Weights of a small GPT-style language model, trained from scratch on English Wikipedia: attention and MLP in parallel.
MLP neurons of a small language model. Each row is named by its layer, matrix (down: output weights) and neuron, and shows model dimensions 192-287. Each number is 128 + 24 x the weight over its row's rms, rounded and kept within 0 to 255. A neuron's up and down rows have the sign that makes its largest values positive.
After each neuron's rows, "raises" lists the tokens whose logits its output raises most directly, leaving later layers aside.

L8.down329 [ 96 147 113 166 119 140 117 101 166 117 140 116 103 149 157 138 114 127 162 107 166 115  96 128  78 121 135 133 112 137 151 131 127 146 154 103 171 149 102 133 121 135 128 126 136 137  82 109 120 120 135 110 132 151  61 137 100 130 126 148 105 127 134 126 101 172 136 114 121 140 131 202 128 144 164 127 136 130 131 155 109 108 123 119  99 166 164 126 100 145 171 148 136  89 136 122]
raises: "ć", "ić", " Croatia", "je", "jani"

L9.down1515 [120 100 117 140 135 148 127  89 103 159 123 118 152  97 121 112 141 107 140 135 165 122 120 163 104 123 141  89 117  77 118 115 130 113 137 136 140 129 116 132 132 135 140 141 110  94  91 128 146 133 104 135 136 122 117 132 107 141 119 151 136 132 118 127 128 132 118 170 177 103 176 119 107 201 113 115 142 151 135 166 128 102  74 112 137 119 141  87 111 141 123 116 132 132 132  93]
raises: " enemy", "uxiliary", " Communist", " occupation", " troops"

L9.down1126 [137 111 161 167 112 141 120 167 176 148 134 139  83 132 116 118 117 114 125 119 116 174 128 117 116 127 125 141 150 161 146 165 156 154 119 178 150 137 149 130 152 141 143 134 139 168 162 144 135 136 110 152 136 152 154 120 150 169 137 111  88 143 179  89 120 123 126 151 166 122 103 138 119 148 129 108 157 148 140 121 126 185  89 139 161 121 160 133 116 115 134 162 148 106 130  96]
raises: "iding", "ide", "ider", "ody", "ute"

L9.down743 [136 149 102 153 130 118 108 126 133 146  92 144 111 107 131 137 128 135 133 123 173 130 113 140  83 109 100 129 136 127 170 164 159 103 114 109  75 153 131 125  98 132 159 112  82 104 108 100 115 211 125 108 156 143 162 142 106 123 181 112 119 164 111 169  85 143  78 129 191 175 174 169 131 128 135 140 132 170 128  90 103 150 149 138 114  92 120 151 147 156 145 170 164 106 139 140]
raises: " them", " these", " us", " whom", " course"

L9.down290 [144 123  94 107 113 162 122 190 111 117 125 142 149 143 104 156 119 143 101 160  94 112 116  59 115 158 120 100 110 113 114 119 186 130  84 149 117 116 129 141 142 146 154 152 156 142 117 134 101 142 106  94 107 128 114 164 146 138 150 112 116 114  87 157 107 139 120 124 138 134 137 197 133 129 117 126  88 130 161 133 127 115 148 149 128 142  89 145 106 125 139 170 113 119 131 111]
raises: "en", "der", "etic", "its", "v"

L9.down303 [ 89  98 111  95  92 110 158  99  91 154  97 112  95 142 151 188 104 128 129 134 128 236 134 117  87 160 142 112 144 123 133  96 118 108 114 120 170  94 134 145 106 165 118 143 171 155 130 110  76 143 165 112 112  81 149 130 110 127 103 146 139 126 107 121 127 125 153 117 163 132 112 158 105 120 142 140 139 107 118 155 118 145 131 170 144 134 115  83 122 129 142 151 157 165  83 118]
raises: "hold", "ple", "pp", "si", "eg"

L9.down571 [129 151 108 179 159 131 151 115 134 145 148 113 152  80 104 131 113 149 108 175 126 155 132 144 137 129 134  90 140 151 121 141 139 173 162 157 118 109 104 163 118 116 182 137 139 130 123 138 127 130 115 153 162 102 114 160 156 156 105 118 176 129 127 148 115 152 148 132 145  92 128 206 120 104 107 128 133 145 172 131 163 150 162 146 122 163 111 147  97 137 126 136 134  99 150 114]
raises: ",", ".,", ",\"", " ,", "',"

L9.down1005 [150 139 139 129 109 150 132 123 122 131 130 157 116 153 148 170 115 152 130  86 102 108  91 138 118 102 113 119 125 147 155 124 151 136 180  99 129 139 125 144 139 125 133 150 114 141 155 171 134 154 144 115 136 131 124 145 105  92 148 140 160 112 138  87 100 128 108 118 111 108  99  90 120 154 116  98  83 113 146 148 120 138 131 140 114 113 138 159 123 155  70  90 173 163 118 115]
raises: " by", " when", " upon", " after", " if"

L9.down374 [ 98 126 110 147 136 137 118 160 101 171 108 135 138 114 144 106 125 138  98 113 131 109 112 120  91 138 140 113 153 107 177 132 119 129 155 110 169 138 107 140 141 104  96 163 134 101 124 110 134 118 125 140 114 118 148 169  94 126 133 120 117 102  95 168 139 127  79 107 136  81 125 164 113 161 144  74 161 127 196 152 103 121 111 115 111 145 116 134  86 123 166 124 122  87 149 100]
raises: "atives", "ation", "iness", "ations", "rown"

L9.down305 [144 156 113  68 117  94 109 120 171  95 119  92  95 140 119 115 160  87 101 114 145 132 105 170 130 126 157 120 125  75 123 144 107 145 114 110 127 150 159 123 107  88 137 116 115 149  98 140 113  60  84 101  92 129 112  97 112 106  96 156 147 143  86 147 106 140 130  96  75 186 130  61 119 110 100 140 116 163 147 124 137 130 149 150 148 115 123 142 224 127 145 139 121 139 154  82]
raises: " and", " etc", " which", " particularly", " Jr"